{"num_attention_heads": 3, "head_dim": 64, "intermediate_size": 768, "norm_eps": 1e-06, "positions": "rope", "qk_norm": false, "init_std_up": 0.0433, "max_grad_norm": 0.5, "schedule": "wsd", "doc_mask": false, "max_steps": 12367}
MLP neurons of a small language model. Each row is named by its layer, matrix (down: output weights) and neuron, and shows model dimensions 0-63. Each number is 50 + 12 x the weight over its row's rms, rounded and kept within 0 to 99. A neuron's up and down rows have the sign that makes its largest values positive.
After each neuron's rows, "fires before" lists the tokens most often just after its 100 highest values on Wikipedia text that the model never trained on.

L3.down380:65 54 49 49 58 42 44 43 51 44 60 46 55 42 46 45 57 42 48 41 49 53 65 61 44 34 42 61 74 55 37 56 69 26 53 30 39 37 50 54 65 55 52 35 72 51 59 56 55 68 55 34 31 47 49 37 14 43 45 58 44 40 71 58
fires before: ".", " |", "″", ",", ";"

L4.down35:51 66 60 41 30 41 64 47 51 21 47 57 53 10 34 62 62 39 39 49 65 54 53 56 52 44 43 71 37 53 30 54 57 32 44 46 61 46 44 57 43 59 47 60 68 52 45 53 47 59 57 64 44 67 42 43 43 32 62 47 65 44 21 59
fires before: "0", "1", "2", "s"

L4.down673:59 54 45 44 41 42 30 49 68 46 51 51 54 44 63 41 54 60 32 52 55 33 43 42 67 65 48 43 52 29 55 26 59 51 43 52 63 45 30 48 45 75 44 54 57 67 46 47 40 39 65 35 22 49 44 73 47 72 45 62 60 60 41 44
fires before: "s", "ain", "c", "ur", "oc", "end"

L3.down578:58 51 47 47 44 77 66 53 46 24 48 33 41 74 43 59 59 50 20 48 54 30 63 49 70 46 50 48 66 32 47 55 52 47 49 47 53 40 42 72 45 38 61 44 46 34 37 19 59 54 49 46 41 58 53 36 36 56 73 46 36 51 38 69
fires before: " ", "\n", " L"

L4.down726:46 52 65 33 65 42 64 63 39 51 49 55 26 45 46 61 58 53 39 51 32 28 46 61 70 51 66 44 53 51 55 69 56 53 49 45 51 46 56 79 39 54 33 52 54 61 37 27 48 49 57 52 63 65 53 43 54 40 45 49 77 67 61 78
fires before: " |", "0", "1", "2", "3"

L3.down145:49 73 60 30 58 44 53 59 48 52 63 50 51 62 36 47 64 35 22 67 56 31 67 47 46 29 34 57 61 54 36 58 60 43 31 67 54 42 31 48 54 46 48 58 60 37 46 42 49 69 70 43 62 64 59 33 50 31 47 27 46 59 61 47
fires before: " |", ":", "–", ";"

L4.down214:50 71 62 67 53 43 41 37 38 40 48 65 64 65 30 65 46 61 60 44 47 22 41 56 38 64 27 42 52 34 28 59 64 49 38 41 51 51 40 62 28 30 54 44 75 48 48 41 48 78 36 56 55 39 42 43 46 49 62 61 38 57 59 65
fires before: "p", "iv", "m", "b"

L4.down766:42 44 60 33 64 36 63 79 54 47 42 52 43 63 61 62 36 56 36 62 67 60 46 61 38 53 48 58 55 63 45 57 57 57 53 58 37 16 39 31 60 32 59 59 57 47 59 53 41 60 78 59 70 47 63 64 45 51 21 20 52 48 57 48
fires before: "0", "2", "1", "4", "5", "3"

L3.down367:57 53 65 55 43 38 44 61 44 68 48 61 54 37 33 62 47 66 19 36 59 42 52 43 48 49 31 52 41 60 34 75 36 47 54 52 39 52 64 67 39 28 54 40 45 62 60 52 37 61 50 62 36 52 54 48 69 55 36 53 45 37 54 41
fires before: " |", ")", " m", "%", "8", "0"

L4.down22:49 54 32 44 39 66 88 51 51 54 62 58 42 67 55 61 65 52 32 60 37 39 43 37 78 58 49 44 53 57 51 39 42 44 38 44 44 50 45 73 58 59 56 54 45 39 36 21 43 56 56 34 55 43 45 48 52 40 67 45 64 74 22 58
fires before: " ", "\n"

L3.down689:38 49 46 62 40 43 57 16 63 44 52 58 47 42 69 52 58 39 55 52 62 57 73 43 38 40 43 54 46 62 50 47 58 39 27 60 55 44 55 71 48 71 38 48 56 48 54 59 62 67 58 58 55 52 57 41 37 36 19 56 54 67 54 35
fires before: "–", ":", " |", ")", "it"

L3.down116:30 49 49 55 25 62 29 66 41 46 59 37 43 65 46 44 39 67 58 47 58 51 71 67 58 57 51 37 43 50 38 50 42 36 36 49 55 37 44 75 37 56 44 64 38 63 65 60 57 51 46 46 52 57 36 40 84 65 65 37 39 48 51 60
fires before: "b", " ", "0", "2", "3", "8"

L3.down91:47 13 63 46 34 40 77 56 47 56 55 55 23 40 45 39 42 44 54 29 42 49 54 58 61 52 29 50 48 41 43 71 52 34 52 78 47 57 60 59 53 48 50 39 43 42 79 46 28 57 35 43 45 42 54 63 59 65 52 46 38 47 52 57
fires before: " was", " is", " s", " al", "l", " con"

L3.down510:61 39 56 44 59 47 52 54 67 32 59 39 41 38 52 55 47 18 50 64 65 57 56 53 59 56 68 49 47 41 42 69 65 36 35 47 44 51 29 37 69 66 52 44 45 59 61 55 43 70 63 37 53 52 53 59 44 35 48 54 52 57 72 37
fires before: "=", "==", "P", "===", "A"

L3.down460:33 49 52 63 64 49 55 64 61 65 72 52 30 44 39 48 52 69 41 49 53 27 62 37 54 47 65 72 47 35 63 41 28 60 58 50 46 37 57 47 31 57 45 50 50 69 80 52 64 51 46 48 36 20 36 66 46 52 52 52 44 51 60 40
fires before: "9", "8", "oun"

L3.down296:44 44 68 41 55 44 61 45 51 41 47 35 54 34 45 22 55 46 60 49 43 64 72 56 57 50 57 85 49 51 44 46 53 61 78 70 55 60 30 55 65 70 56 36 30 67 55 60 63 34 57 39 43 36 62 30 54 42 33 45 51 82 43 36
fires before: "0", " |", "5", ";", "6"

L4.down438:41 64 45 51 71 47 56 42 55 42 61 51 50 49 65 24 43 40 66 31 48 64 51 42 47 60 42 55 55 63 70 51 55 41 51 27 38 55 69 60 48 64 59 47 60 35 40 48 41 44 64 67 63 48 59 46 67 51 64 46 68 55 49 56
fires before: ")", ",", "ist", "\n", "–"

L3.down653:51 63 62 26 51 38 35 53 37 42 63 42 37 49 46 62 49 47 46 34 56 43 38 62 81 59 40 59 37 67 48 48 62 60 40 38 63 67 61 64 52 53 58 25 33 68 45 58 47 61 40 52 36 65 61 55 58 51 40 76 46 57 48 50
fires before: "er", "en", "ul", "t", "3", "4"

L4.down135:49 61 54 57 59 31 57 37 39 52 40 46 45 55 43 45 64 57 33 37 51 65 52 48 66 55 55 51 63 29 48 77 55 71 54 56 53 62 49 43 42 28 59 61 53 40 34 24 43 58 26 69 52 67 58 40 27 36 52 46 30 73 33 48
fires before: "p", "o", "er", "N", "il", "e"

L4.down713:45 47 54 35 52 53 34 45 59 69 43 44 51 60 31 72 56 48 57 61 52 38 24 59 42 36 60 41 38 61 49 44 46 78 43 43 72 35 74 75 29 13 62 42 64 30 42 48 42 49 41 55 59 34 50 43 43 45 44 31 61 47 48 73
fires before: "0", ".", "2", "3", "4"

L3.down94:53 71 12 68 49 31 67 54 57 76 38 41 67 55 28 70 61 43 57 21 48 39 58 40 58 76 39 49 62 51 41 45 64 54 49 47 51 72 54 53 51 59 52 36 58 53 37 61 44 56 42 39 35 53 57 52 53 39 49 46 50 39 44 56
fires before: "k", "o", "b", "p", "ber"

L3.down171:60 67 60 53 54 60 48 55 52 42 34 28 34 45 54 43 63 40 17 51 53 60 47 34 55 57 57 60 34 36 50 66 43 54 51 35 75 64 46 61 36 53 43 35 53 47 55 43 47 67 62 49 56 68 56 42 39 28 54 39 55 60 22 39
fires before: ")", "–", " |", ".", ",", " ("

L3.down590:76 56 58 45 46 46 25 62 59 44 43 51 50 51 35 53 52 56 28 42 75 37 59 47 49 42 38 64 52 70 44 43 42 41 53 37 58 62 31 73 48 41 50 31 35 61 71 53 54 69 46 69 43 36 41 23 47 38 52 47 38 49 43 55
fires before: " |", ".", "en", "p", "8", "5"

L4.down203:53 42 54 31 46 72 51 64 64 48 39 40 33 67 37 38 59 55 27 63 52 41 45 56 38 54 35 52 52 61 45 37 40 55 49 38 39 46 62 58 51 54 48 46 51 37 55 31 45 32 56 57 50 68 54 59 40 44 65 39 55 68 47 42
fires before: " ", "\n"

L4.down550:52 38 40 42 59 64 62 51 32 40 39 45 34 40 55 54 32 26 66 43 31 64 50 50 48 44 66 45 52 35 32 70 56 31 57 57 47 61 51 46 56 32 69 39 61 63 66 41 72 40 53 58 43 59 26 57 66 51 53 63 54 42 62 59
fires before: " be", " a", " s", " al", " b"

L3.down742:38 48 56 52 63 29 47 58 24 42 45 19 47 33 40 41 43 71 45 54 63 67 48 60 47 47 48 55 43 32 47 55 46 51 62 67 50 54 61 65 47 55 49 61 43 52 44 62 74 51 43 62 51 33 69 41 49 68 77 60 66 51 46 59
fires before: "9", "2", "7", "6", "0", "8"

L3.down132:58 34 46 52 25 40 57 37 56 59 68 51 51 36 30 42 56 51 51 64 54 50 61 47 54 44 44 56 56 66 57 46 42 40 23 63 45 48 46 53 43 39 44 52 62 57 44 44 53 59 73 48 61 36 55 51 44 49 56 67 29 42 33 41
fires before: " |", ",", "–", ".", ":", "7"

L4.down363:47 46 27 56 37 52 50 42 45 63 83 50 59 38 57 39 45 60 60 48 33 17 62 57 42 49 53 59 61 44 43 51 41 43 52 63 41 55 45 41 29 54 60 48 57 48 54 52 34 62 32 46 28 55 71 58 29 47 52 34 58 55 51 61
fires before: "\n", " ", ".", ";", "7", "8"

L3.down124:60 34 52 55 36 32 62 74 64 40 43 43 37 70 63 44 43 66 34 64 63 34 40 78 61 54 49 51 61 60 58 24 52 75 37 19 58 59 48 41 37 43 59 40 29 59 46 56 42 57 61 56 60 44 53 61 41 34 47 63 67 53 57 28
fires before: "\n", "-", "s", " ", " G", " T"

L4.down497:44 65 50 70 64 64 52 33 67 30 56 66 42 63 59 68 47 41 37 48 63 65 41 54 51 71 32 46 52 44 60 49 55 45 56 43 49 34 58 41 66 49 55 33 26 55 53 53 22 74 29 21 35 62 52 65 54 49 32 47 45 45 28 48
fires before: "e", "t", "d", "es", "o", "k"

L4.down207:44 74 53 39 51 40 69 42 53 52 55 53 58 51 52 44 48 49 45 46 51 56 55 41 36 68 49 50 53 45 77 49 72 40 30 52 48 64 50 33 71 57 55 54 34 57 51 52 37 48 53 28 75 46 66 50 62 59 34 41 65 56 57 45
fires before: "0", " |", "2", ":", "5"

L4.down90:53 43 41 67 34 78 53 38 63 33 15 70 53 88 32 39 56 57 37 53 72 45 40 44 34 47 41 57 49 50 37 47 47 58 48 55 57 45 50 63 20 38 29 52 57 53 52 23 39 39 82 48 53 49 48 40 27 43 47 35 37 41 67 59
fires before: " ", " |"

L4.down226:39 59 28 65 39 48 49 54 63 42 75 50 67 33 38 51 42 46 48 70 47 54 52 50 46 48 53 48 42 48 46 57 52 55 51 69 52 55 32 57 48 74 46 60 34 21 64 50 65 38 63 62 47 32 54 49 75 45 45 47 82 60 66 61
fires before: "or", "9", "6", "0", "e", "5"

L3.down589:43 66 64 25 60 24 54 33 24 32 51 66 55 52 30 48 45 48 28 46 35 39 48 51 37 54 35 35 30 59 62 42 67 36 41 44 69 40 39 53 40 52 34 31 53 61 52 51 61 34 37 56 66 56 51 42 37 43 53 50 79 34 35 60
fires before: "0", "3", "2", "4", "1", " T"

L3.down738:41 55 81 58 68 59 42 44 47 48 55 45 31 50 48 44 55 50 35 26 43 50 67 63 60 71 56 67 60 58 43 62 52 57 57 46 55 57 40 22 57 46 75 34 61 50 48 56 47 88 37 39 42 38 55 47 49 45 44 40 85 45 34 52
fires before: "ul", "e", "ial", "es", "er", "en"

L4.down542:47 31 40 28 61 39 77 58 45 37 52 53 15 55 61 48 60 46 34 35 40 50 36 55 57 73 39 52 33 49 53 70 56 47 60 45 56 33 48 60 39 59 59 26 50 54 76 33 56 65 48 58 48 61 58 49 48 52 55 59 45 49 44 47
fires before: "4", "3", "2", "1", "0", "5"

L4.down1:60 46 38 46 24 69 49 41 40 59 56 44 66 52 31 42 29 65 57 67 62 35 37 48 48 33 58 53 27 57 58 49 49 58 64 44 61 38 52 65 65 44 50 28 58 16 58 54 63 63 35 43 46 55 67 46 44 54 46 41 53 40 56 54
fires before: "i", "ig", "al", "ed", "ion"

L4.down12:54 53 23 29 71 54 64 60 58 63 61 45 45 61 55 44 44 43 43 42 52 42 60 54 54 67 56 52 41 46 58 31 55 45 35 48 42 30 33 53 64 58 62 32 51 53 58 53 49 49 50 45 72 68 51 47 62 48 42 48 65 36 65 59
fires before: "0", "7", "6", "9", "4", "2"